python train.py --n_head=12 --head_dim=64 --norm="rmsnorm" --norm_place="pre" --rope_fraction=0.25 --qk_norm=false --bias="none" --init_std_o=0.0169 --init_std_down=0.0 --lr=0.000532 --warmup_steps=430 --schedule="wsd" --decay_shape="cos" --batch_tokens=131072 --steps=7087
MLP neurons of a small language model. Each row is named by its layer, matrix (gate and up: input weights; down: output weights) and neuron, and shows model dimensions 0-191. Each number is 500 + 40 x the weight over its row's rms, rounded and kept within 0 to 999. Numbers have three digits each. A neuron's up and down rows have the sign that makes its largest values positive.
A block is one neuron, or neurons of one layer that tend to fire together. After each block is what it responds to, as a language model described it from the Wikipedia text at the highest values.

L8.gate1569:509440529484445481530500525486471525578462440488517560450487509536520491497523477533511545428461454550544546480499489474579484535451504531496552484438527433530561520508518500426383475497463510517522447540501508501550521537483457457531478539491564511524511487535552430466518520510565443494514424453519461499529525462497514502501495435517526477537488528471529442356503386442494503493437448502479412391455384543571504487524556518462483567463550573534458441502404499543519506537476440532460506440441510493536473495441579481479468538470466465476529535456491536443541446498455487576
L8.up1569:585556545452546537532534529468524464445510507517444554515502535569532534522460488525527494464552471583522512537395502551475513575491508492470484451514478448475466507571546473504515478535533464551526528506540503475468425567471482533475450574429465502482463545559512537474423514501435480482485441480481439483541465544527506508557515519549448476501484533498431562456420539474451478526485463577416504497471501518511413415459511511515474499545527549452485469491505485510486462507484487508496492531553468439497582583512459507545466491475558514512489499458517484452566497470480547494
L8.down1569:505482489495512558462503582502511504535550456490487548548509472505532577482452546550498548458524494498498490415460503542531484490464490656576517481535470579483533502512565456451502483479522498546551492564482496523460407534479516509540506550493462498420507546462525490417507470500578497478516436522564474521505506461485493425503518457500488455482467477546445533507520462525480537502523492534495529526554482491555475481514317444510441488573480508423468571584501540560492502465492490461492504461506462533454459511478466493454434411494470499548442493490558532475465526512460520492
Last token of a noun phrase, often an action noun after "the" or a proper-name modifier (reopening, reconstruction, War), also closing "==" of section headings.

L5.gate86:551515509395555501532482478487542473552488444491484548495547523588524575523597452487472458509538485569518539543442526505518529439531546449467579582533505460468532576519481486422478518516455556568436539489499475429515428515474528419453464462492486562589549477488554518537498553451483533485572562549550511527456441506489463462524515486478464580508540519489488527507467449468467546525552430499527551524485468478528475479497528527477482500573531486501492499503472511473487447463447546520457522511481530483552533523442531478443487502478571527520467486495519481553444500521492493435
L5.up86:532514464583568473545474476484535551502432501523455529517482529453489480523485517509474465533499500520562520550495517496445574543523490559471508525444417497472488468492438493505537465460519481469518486510488527491544469487471481440523447421503487423516496495451596555465537508512493501432530606498494528433504502485530403490497475533483437536488519483514539522457460432456553480505509478527517559499576533536507456536458470462437552463466539543522444523489481466485544483471463506512490483462488432524461462469515506454422482528495496488466462483486510531556473478474536536523
L5.down86:539556521468542462493561516531511452478473473477479450437461460564529515498521441498578518454520501527545509510425582492469562568502489470438505498464382489478495495480499447474519531521550498403476454502516505385528439510414481429525550452519429568535497538473543495527568494473542456522492532473553493513502506513502506461544528516445547507508522493527480560509465530476510430558479496497484490526441480475494542476475480464464529487518485515449466572488528466484509515525430507483482528499465448577484426484511513543447555515408525522511479497429532556496531486468507479491
L5.gate1550:470506545518445530483518518489526477528536563442481508535530537507516562466521427440480512506456464556561490534451547552443586461478531480539519458544485463466530544512501467525501459542513449501461481508510512494514506475396429470489541471481525518554550546460467431527575504429508505508454541480462535465498473467457483448453518538505501493514496547442495532502550491490496510542541474443441506509538493544602527513538538605499491489542467511522482561563499502456460518467426539421492494585516501466553444580471459545537481561486519519500493508466546432494440505548519470475
L5.up1550:503516533538494517514510469565523517483464548483522502536461547554494516461471482517525514502494515465473466501532491452494506421458476534486552458492475510532519433517508397454479583499504529507530513518462460493523461493527524518547587567489479512527551514450523484508478482517548514506524487508513449446559549522553558424538545498521551584507478495539423539498533507453528474549476458491504501481514493453504503488553463480449500458578434472525515510482541461469423445534504481467489414484565455431541537514533498522509502505524523499525531490537505530488519481546517516501
L5.down1550:521468533459487536473521499518505516473518444487458516452493523534505458550487490481444564466554481543442495521526437505429469542493500493566557439475486530545512480493463566471458509440456440467476538515509543496540542485520465488464553515501469466507455479443493524513506434510534475490480526511572475540546419471443478535508481517464474511512493431513517589472490494517492575495532482577480541510514597483438507439459388442510543478624469473472526555498423519596516530417529531497483506543528474483502532478498474502485479480457446600470514465461500493504505439459498498492
L5.gate1551:524458512456574464532538520533436503496509464505480513530519532458519563536518541471536585598512492548516530502453463466558442533493502460513555531522497467535554487474492567473508426491523469503460454567409499450505523562476587505545466488523548573483407448497509489520481501582475561500556456552599454489508498544483482496484512383527442513534515518469526431581450540461590527503524495490447474472503494496531546478473521490411505489525562502466506543525493470491510446533541516473522490529533509489482455531491509455437493491462479529518484511498511516598500426463552434496
L5.up1551:432466467467507504490512530524541494559504529518494504528581542539421487488539504537483500577564488543510497429427539544570494488502483502579518484567462543510378528582523578419535571476461502456523456525547488482493490510435542556405499542427538481585551562510475446575540464448504462457501542539528450577460515500479530616555510473504494443502509466534487469502502501469529468485497489544489506485488483507559524496532509493490461465461433470492568520531406539541456560461520475456477519534587424412420502521533531480545490496432511487554488418555448451524426512519539455460
L5.down1551:497526544409448448429490434461501519477472446476522524432483457443534507557559597538470467529447516536512550463537507523509562520431483538485493474517511538563459568515510432507459506461442410553507465516487557568460491555498458464485471580528461503489506506501487492526487522403504461485418436444559460564554480562494501479556474516475528482458594470533476512459509500588516339461441507424434486522520506412546494518520422529508534572470480485485528453539485548482475564464517541501407559468499465445499514491512502558505516497485586458489507520548459537469533504481547522464
L5.gate2042:405470514402533453507460415454530400458471420423526509544509422477493410413508473528494479508452488523469549536482503526519492456477500478560578545527519563518459508514461479417512524521510452543498571494474528542541454524493457494502520523539526456538482548528525509486529545559560579494472565554504495484465451464463481481489542477509445495470513473477536400516514497510501515577461465510475454529521467514480537546488506489503486463504469478483502493548488487525449467478423516435526591455507512495440489564486536539488449467539547478537498526468546470516429516513465586483
L5.up2042:557508444484522458494569513503527510429499511547553512584510455505524549491484449436469525531433568541525461555546500471499513495457487504502518495528517505464517513530470532470462489548557524483468455498425514486511492509527500464482490446538487474581503533411527480496447436526514539516483549456494512501444510465447471466533544522476450566532474460497468523538557543587480539509459518475477517489493514485485486465501503550458512521464496469499429552432425496559530504523464448476533472464533553529439565531532520461562516541481548503500537432551495531544464521554580508453
L5.down2042:451528506526547559476463474547458499527570466462542513388506507505479490549567451509486552475538430455454516529492445470477487474526479373494498544490508465499476517557490492579539543495500407551512497492533602504496586472510486455508471547503484509461552493469550525551449410449508466444524518489470520427484555480447504427465502488486561484480536476450469556456483509524486442461480566462467561520514544423490519510514553515498518514488531460484487531556487443411546540495530518515528529553507462489502476429437526466536523477427477487365506462526508533516495514477519485556
Apostrophes marking possession after nouns, especially child/king/son/women as in children's, king's, son's; weaker on suffixes like -al.

L2.gate426:564542456528560461505480521474589538446512501399593506487486456509527509510514500495467513434506514428553602473434486498550552557573524517551463484465466488446507460450533534531507538544477508530441506527438536491470512483509440491541568503532436484591498546556481481587482464504509462509531536515509531481504439453498485487536554418401565570546495566526515536508548468463460440477468508624512500492551518549431508557498547552508548583497503562483538505457507512506508523544470528499513589464551409479470483426498512503456494485515569521455507499488459448545553498471507489511
L2.up426:509524499577478576516480521505539487486580523530473500466566504530526477464491547446541436486503500539467498460493561511513526448500543459512465550560532490464555585435515519519493445472463485526480562494467510509474540560489446465562514491483542495504489475448546559478534436404461444498497464543468474516561536583488514505557540491441523493489550479486482512523426434501494441506502581447468515496437487451523532510533499493491471530475547501513495477554531505473499459482471439505468467538575483468479500497461492525511519497500494566542511499540517545562496435505517523505
L2.down426:497469489474520541506478496418547512525522503457499503510553438580512463514489422472508520460511593514433451516455552563490451507507497487515386557531556454523483541443517469519541585527556510488530537505469492450503522510503483500568492504547450510549481509475535532485548460436531481474498478556457469542556506469477484486523517488557536476463545461508509569446466537478544486508536534507514475544482516488519442539568394527543478596512485486464447429538506553460545496518513499505426491550448442463518499526545508441432534515416501485536530499541509477560535526513543500577
L2.gate838:428488431540480522386524441456466483495503434529507471554484502519481477582574505476566418505507459467440479511456459444489530475495541421498514497474457523482431490498547472490577422520478498458440547491487471487453400497459546516531556511503559460441519525561463537495545487518524543458470543535536510464493500565485442410430532481429481500515521440492525512459494534446524497514568509483464536490500445474498512532427524514518433465482474469479527548517539461430452439469440519458499560604490460451498462526448490555558504530525482484478556445513539463480463568538498484453
L2.up838:540490575493522495490500468483491474543503457480512577468498541485485491508459476526463506480548461523593432456492458525509465522483487469509518453474434501514537485497584562543482488468545491477450476491452478492505496537483508520470471498510415547478513435504533426539526559538492470498411482566574461481552504475517543468455451488551505488513507480462528459476483419494464511477499500457599531468478533547567563493513517472485474547536542524500502456513554563491490473506403477509460559495499475510564546471471556535578486500439502459468510500515550489484435521518555469491
L2.down838:571539494453442463520463517467487494532522478492513501550493500529545536519458528521555450477465561508516487513528533533467485485491522472504506459493564542521485529502501460495490576594497494442511557538480481468488480497546479487555551496449522513562544497564433501464563513513514504526507490547527519524452449530449517441490458507363517496510506538567521544463502497451471501533637507522461526504528526502485449517560397523477534418508506505464453632470547500527543492506484617430542486538504495469440512504485477463498568503482482503506437558471502476589483462499448517513
L2.gate1358:510452552503558488569494550498497511491505467500500484489504510515526427504564445466473482447459533456546495531438540547542473503509548428530542488467526458498537520484488529499492436480488485496550521510479503438465486477474454493530499525461495584545502558488563515573483439496482429481475510490523461539511570499607531557486501508500467397558559535543481490488548526474505500473510460491464504505483419542462516561546523558478482523458515549498502436534498541549525456417380528481529519547511455572512470421526527547462445486522529458445506451510466460552474536576464492470
L2.up1358:564469451558514497468436448498522583542499461456510509438458512483531428465540525489540538476492555446541580474397505474523507477578537466527494450474493566563504576502537489462532445537463506478509516542505516432443523501481463473464576472484501459562504420535501426478488548476488518484508498476462496522506519521478522526557481564440533485484546481471468533494551422417467452535506421507453541496470440535447478574450563512507518425478479534519453452548533507518484473502446447591561532505495469454479505428552500512487532461491536517494469583464523437472352547465520508517
L2.down1358:517493487501456494508487449402499569600507498443555530499500504508536492520568460526512551511469507557470441509508553563504588530570512572503552495523472572497488543507541443466521491516539512502467480538467478493500529547473528505537479475567542537486504521552471499505532494452437514526485533476490513495452495562488544532484495531499591475547503538464502484474524454465426506598484513631507495594439512525476481583540615451575570424489498509479564527488564496462445475462463522558489457506492521492480532479564538546466551559453515528477503547495489410491443491477562489498
L2.gate1507:518450557434520535526443464487441474541522483483506524449471505452535480505491515500458465494515431545500499489510493593471544523547495514571499460476426549513492508509524461533494538483510432464505533478438556516413528490456462524473491498533482579542469464504561450540534481457513506482513502457456493487499491527470512511530472509426474520498498516499482464523460458436541432506454521478491455467461495585523533556453585523496437496545543608448455478568506479449525448540472517476443525524495484527492484468499547538519439528474547485523539467577491458492473546502599536562
L2.up1507:552525472490526558474536523463529534493501467466577435535479509555490506497501517471568466521523498477503495479498504467573567529499546511465522548520480529533505567470482486467550476518413545505428555580426534498526466506473538512509525503483452530534497490505470522532501439442483484471527470509460458522451499520481460501502518440427433476430620551504504540434501526406511468430480499575474448516536502428536523589524539504505465472524574497460471491545478457547450424571487518518474571590502442472472487495473571484477541555469492524476544501566473583537606468487520456538
L2.down1507:484486531454509525509435520471544515560574442479519497520488487496552470578473472534521472488468437522537428575534529485455564468469556499493486527565475611498536511463549456490482516451467484464478526524390450512511464445472475461548543447507518521542522499430492526505551452446530479469506516536471510524479466532451448477474497502438447553493538514535533501409507502381542487518553497531523466624464423522530484547491527483517521550606531463418420538509509476447510431544483515486485521546457497457477443549557536490443534573448542509508545514535533502581489493503587536515
Opening parentheses, strongest in the plural marker "(s)" in table headers like Recipient(s), Writer(s), medalist(s), Date(s), also before dates or notes after names.

L8.gate1571:507498559494547473522558479511577522580494443480520550475527520429499491472476490499548485566528520544505462531480557499533568577497541469524507438516560451516510428501481528481433578480573471535511452500561502521464541447507473482508486496495533543535461427465478463477548490481479515490481514447499456460485521418441485451452491516522521465489549519508512448471593505504532502461476477515521517523459514482469464508549538455483530516530582485528537552552519515452473408428454397399462539430531461465438488434568566498471537479490436490466461461547471479459511473517466514478
L8.up1571:540429473474539553492499476523460509485463489482477446555521499502506489487538548462529446532506540554483550524547524503515482436536449494566551545570469457523490465450513549586495482541455500514538460486525550496521564569435519504477476590496567488496523473515456490526554566480480489513508505614482522555564502523515530459494540519496520473462475507488554495520529500538578450472580516534518459591563585473438508500483488484547531511582519523523490495505509517480465461565523469532539484514554452493560488571553482573398449449460469522523486466481423499489362525471460555486
L8.down1571:427459460562509433485483578474528406499429489450521495540522435495447523564567497510515459484446598547595537551473485561547477459483494529480520549522433518526498522468564412580498526525438434473479482507512581533475529560428460465518443602484438477487462554512462452543549505476511506479501510500533459557466611515516533513445495493457474490531516484519474549493516524525541441520523479508498484544520554553477508444582505437438463624535465520433503482506464490560513450490441440494469530435426498528455511423544525502513501479474481529473429473529510524463501426460535426576
Apostrophes in possessive 's after nouns and names (Women's, farm's, Kent's, Christie's), plus some table pipes, hyphens and mid-name word pieces.

L2.gate429:439500385471588494535479458456493576525451536459491517478461536495500556534558483488520478493517480477544434527469457485486473500530499458495460442461476518540478460490439565500530460495521506517515497490489515536471458484481490458509473505449421547495491440496470473529476540549541531482482526507526475486430544451554527456514547491573478490489482512483444516482486380450543556444520530565518472517467523555448526513524525470566507520572479486518477501488551401465505509463426479587541507505427429538507491524517521553581486512518456496499514500561428519479476482513545517506
L2.up429:555478507539536467518472497461555494510472456503456538519503508526517528476508554514431504471424449578476536467497497449449506578546514489547454494512517494493530455451544511523463394435469506526466520462516501470495561466456496409528538527509486526480522538462477553514454513562519470470555467474439551459398517496507467510470451551491577518433510518507498492488592468523558455509452529473530460444487568450507495577500498501501474502444519508571456528485496471504481573498457531535420518479429496493554512543418500534471506452516526467516501480528515458521475517489500485464
L2.down429:484542438493530565495498522448502538567451476531457487509530581458482538514530487467548516479498530554496534517514462443473482477459498535513461476494467524478499419477482584524536438515527515540507540459548480543489548510543468479471519535468456535506477573496480574602455582582426487569495469519462436496454557499500500506516473455467426460469458490500411498445519475501547488451501501516470494449488495484501481519508531465607504473557485507556484551526601430503464552438373493523470467565476520478451457507528518481513423484476481526502524499600499527462488434500457494514
L2.gate985:464511466546456431501517559537488471531498463511493474531511516530450517534598511481431504522479549524514533535537489525465544521520471517484500539512499462474456500505485574452474439445495466501546584416510451516466493420467519515548485517474439482513524418554559528482494542518507489548450474488532521524470536499475494431462464482560545456466533510495421494485565513406563516461515414427469497518620503497454539537518511492513565434480506466566458581488411554448441504458480486548518422464560506531474583456498529503565497480500455468543478553467441499498515565498511505485
L2.up985:550428554543489478453458544533524519475517478528515574517517553437455502487551534565493523490447455528534502532498497526507559526564435451549514510492523508481483503510468582499413592459554479411467493508532498430505540521460541456467485455489524520503527544539529516492473487493540479498578477474514547544471538487516493520520620418548513457480523479456456486535536601481556499494479576489451492524529480444530479513488589562507571461494541511498423513482437483480569537447419529543572542508438485444494521420464479529499544493447509471570451519529505488480510511541533446532
L2.down985:524413517569471465544490505466485512506428509447524483501561608461549489467554470536487506503491556488449480492481480486467499459479489629561486496500465513520386517505486523512451514506500476493456493509485493555541520532467490526487511555447456524491519496587475514482532550451462456570573549477490511548495513426536463459504493505526485490480526441537473492519494448476554559431472456503488531435510538507520499480503461499501489445548522513543468481491515428473473506515524502528500480588434560500476546516489467456517528446552447548550482481537503500486551546359531488505
L2.gate1304:500441516487599455518442490482469513403487451539550471498502536481539504447515574477445444573520520463585486504437518500398497511537455442447490502434523481529497450468489453514490485554454443499486517514515510544441503534445411456461467458528471545511483531517521562522463546474494525497527550484465519496473494511546503555525506537523541392509535515478458535472445469507520486455488504535465490524459633556513482511479562558575455419474484513456453515442469492475490439537481562502567495495397464502485439480510512507496452485413545472525492473496483473545536471421480502446
L2.up1304:486471517416495390530418432508505548459477478528491519514551492552502452491470539496499439568535534519500574588587494524489521452509474514377484436480535496473562570459485468491528482490498572454420535479547466520567537544491445554466531500537500558474422436499445525545425512519487477504571460503472517481469576542475483512509454506527526550476452446505532483502575530487563418493470425501497503482492595431526530528471516513497503467529487460512471510485516456480498529520501417575485557474484540496431512519540482447505480490420501459525498471498510524528514528468455512511
L2.down1304:519474445443484430470524474484540571468423451565492483548486503511477469488495514570518441471497515528509503526518495509456513465432520620418505527548465430482516507464510483486584505441510480383475518467467544445504528521434468535509474531462528489430435453497571501531532577483519538483538432523459458461485563473473563560479494530491496456445517518520443543515537463462617443507490442517504504493530560458563501437554492538538462509529458433520494531491494484487561538569489474566502550472532543475487476463507509483513442457452553398517489541494484508504501519410490557497
L2.gate1737:468529480476489530549418515552506530507484493465491503471450435509569557469532492489452491455519480456462473491496482586396512485502416449478517448501489509503493548521450520580443475503556534551541453479558606597439533491503554523557480550529498550466489520472431408487449446540506485559547463462485547414452457475525525471523439448586506460476486557497416510444426484525403542532524492480516443490455556530502500445509526519504478491578549557467437497518558502476549478502525502525516501501532488511464462572545505532497436534477500454541500546525489449472523559510507526479
L2.up1737:519431526535519514484461474450551496477452487472481493546440612492435493462477512540502481524414535506588466526573471499545505518485534511488472468506514519478486463449478464483479474454449539450470510559502461486561475494511454523525538525555523444466454499482413495520417527515502532493471481445475545476459524496447604460526440446487517502529443515517503566512538503487539463583459485501476478515483526540442504527444505553485525521561541498506481606504502495477477515533485468444505518459508532513508507535505514588482492477550499502566393441489551459501486479523491469512
L2.down1737:487511494463533545516527506528503508454476534490503472433437535455421460574475496495510456468422519419511462508483494462462485458450497530497482500522525465484466554550498436485505543503486488522467574464478523569496505456526457547581526494577491530482486454407442477522467529485467549560539418539520495474412502478489497505433447505552517414496480507510520460490554441507480465537528432506435515529421460534519516526464512534478509438541476566517529574445559453476513465447515584482488544543439484509410521528537488551573492515492542467521454488507554396484498438468515431549
Fires mostly on "Railroad"/"Railway" ending rail company names (Otter Tail Valley Railroad, North Eastern Railway), with weaker scattered hits on unrelated tokens.

L5.gate879:560551496467439554500493445526550535503532461474543521458545559541486495462488427564450524488464463477502496519480483477505532479465547518542529505486516505462536519434501550487479465536515482542502520496524493521464507511505481510507493494570485550492464526534429475544423487435409518527499521537465532495590481472519506468566537501557547464454524534459544513479489437540483507562491456415472497513435538520501469537461502512516494490516436457509535574502465541549501458528458542497507483514498490526497466415463493505542459476506504519474509537469534493541523455445522496509
L5.up879:473494552520587519544416556390576550491535462455482563499475467506565452596517467574454550527530425492543516541462529523490520488558504493475524472520502479581495426436562530503539470491510458490499460470481498442549443455508451421459517494504560498481412469517528528490484481461526475437457525475532531527557431455439562488453516500483532499511460483540463438487448500520468525431531472496508482485536544449564468558526501507436492499484455601489484462486450448511482542412463563557458521511542480507488519472523538491451523485468495466534535567499534530440506534498561512462
L5.down879:553460528478497534581503471507584478494479501447571560436462468566522495527479464513437514502475457473650439487468530493517525466536470532472508523512501467527589492443519529508483441495491520389430447471482443433495482448525470427461482521532482569467514502495432493496448456509464502463539516563495523446586463460540546501462498482531536536486476474481527419457429432512498523481507527532457492458484513518537430478505476493474476581538432541550515515474525430568556502436550510549476414592543464524522497508500522561544529515503540543434518500426558517519546517550461586527
L5.gate987:533531485527452510527482451494570484501500484450500488448575455535510490527554386538511556478478486506462541502547476472544567478469509494547514512463553514495489508447459562439456448527471503468500461559486481492472490447548479546483512508557572457513479511512484567497516452468469489504490598542472555487506528522543495492460468456581532486526552517503516481487399428494513557485509506525541614501522481531472534531500499461468536562503465487557523517517439471501502551453533535358515504595528500524560448467534488466462505510507450577498515559529506453474510434482451429478
L5.up987:471470540520463525480596486468488479492477504484466489557495495483469430525516567452523536540419525509497448542512471533572514524441445509498564512479573428475515516465522457494435503535502482435528491472411556488526492436461548472545580449516469560414473425545535530535481487540537463545466449467541536476532512477518494490486575439589545525557489493397487499445491490526560488463469490497539502508502463510514520519481515519480540521464536575469541431512506453518489557531509513484517429550481538504508480536470503450493446501513445512475586530568579533528505490492586504511
L5.down987:559614543496443473481552445501511501417509522485468547497492457558519528503514442565600486465470500509483600548562465505520455525471508502438513593519464473463498530513547535449528530448487470472480449506452559510497518446523563538508566455516542487538440481534524455505511531498479442559445523474531549467563498524479516483467474475584510469487501514441483455388477461558581470421463463545493515501515462537584542542567497493524505530558423599458511455547469514476554430596531540417435479579570492471477539498480456525478426491495501525497540516553499466496437525375520553524
L5.gate1848:520523430432550536524483486542537452473545508466576503545481565524458515449574461540424562475467448499504462433514508570464533536571524485541494499543474465443467454515483543444500498480522422532465472570509482436473521475446502476522530517472535519569504562493469520529488447500519482500526565540458505474479459565471489420394520440533511441455547531439552421477479484576515512479535526457500462486535565483511466511590524546455506586457441482409448524503386560522516493460512412500521451557546493458555372380496532499432447489536514505495499500496484501450467521458475545445
L5.up1848:470429459491566517539475507516524478512481491478445498497485492445465559465550471473480595505508489520576448556500533513514466504584556502483530470447568531570432469554479481510484528525498430480477480546525511391526488513510528574391481532506501553559460468542497496563521486459473532459550512548578406418479475496475561494450477495512521481466475409468541464522475480559394520487489530489530373545594481454510542534474473553509575525476466455455513553429495495509493513489437494504507478537546490508539499542484523481552576528601590498558508548547558546437553515456533512488
L5.down1848:514494462457513492532497443509558508532507514457484470471490569447490587502512461580476601444529499447503493557432514470521531432587541533461495456571536445525505492517454485483478510496482472398446446545556473461497527475513474524461516542486469517479463461507459502501493458404555496515545550472520474462456465515597510491478515505536492520494432451440506479480442473566499509438504545486531483481646451476496498550522489496512539510510524597448539465434528423474521487453512407511471482508510435564492415474485508508499470494491461473523532537457510462376556542483461580537
L5.gate1900:455472476463474590542503490529550530561543456555510564447490564541502460444522478566386427543577539557545508571456511504507474455442510499557536470508493495521463571492543513471535550485409438516537548573545507520506528515475461517407512526485514530511493520509517403470506486459546514528491562511465467464495472507418460474555532499445563479458504446417416477499423506505471535477497518501459477544497494503477487511457528569488521549494439475463521494547507497495480505495503432537558547478532495499463458412516459546446456524484489532458462534485520487435477541456521586451
L5.up1900:521453533556532516465521433544426470531506502473515514451426522532600559504522478452490483483512535506489482547532475527527490514456513477513543488493487524506518504518553439489503501447550445454514495493528498494579519495408494464471459436481457534520476571560483460455534443531610508577533507527583426453508516497558483455523442492577509515475485522497485504502530560522558543475566477448542524578565517536521452471576534588483515539470552482492522510457524471499502527482560538471532479508626513561550442470521514485534510513445488465465548555596570484435435547447568521484
L5.down1900:499455448491516512554474464543442495564483562581593492500483528566528524447543492432551524495568484535532488588530528557499500497475514558512495487502552515510492469490525460468467540491476431510490520522488481481467419471452429465435484477457491502485562503535450545462568413461578460542554541383557479452527521527457529460565461544522521437462434444533518540434419493477504494484488538462446489473510414543578463523560479488552514532534521557477515501442481498584506467496525529531484477496499470551554513498502545533489509496517516542474523557540504512417491588451519543492
The token car, whether the word (car accident, his car) or a word start (carthorse, carved, Carron), plus railroad, taxi(way) and other word-opening fragments.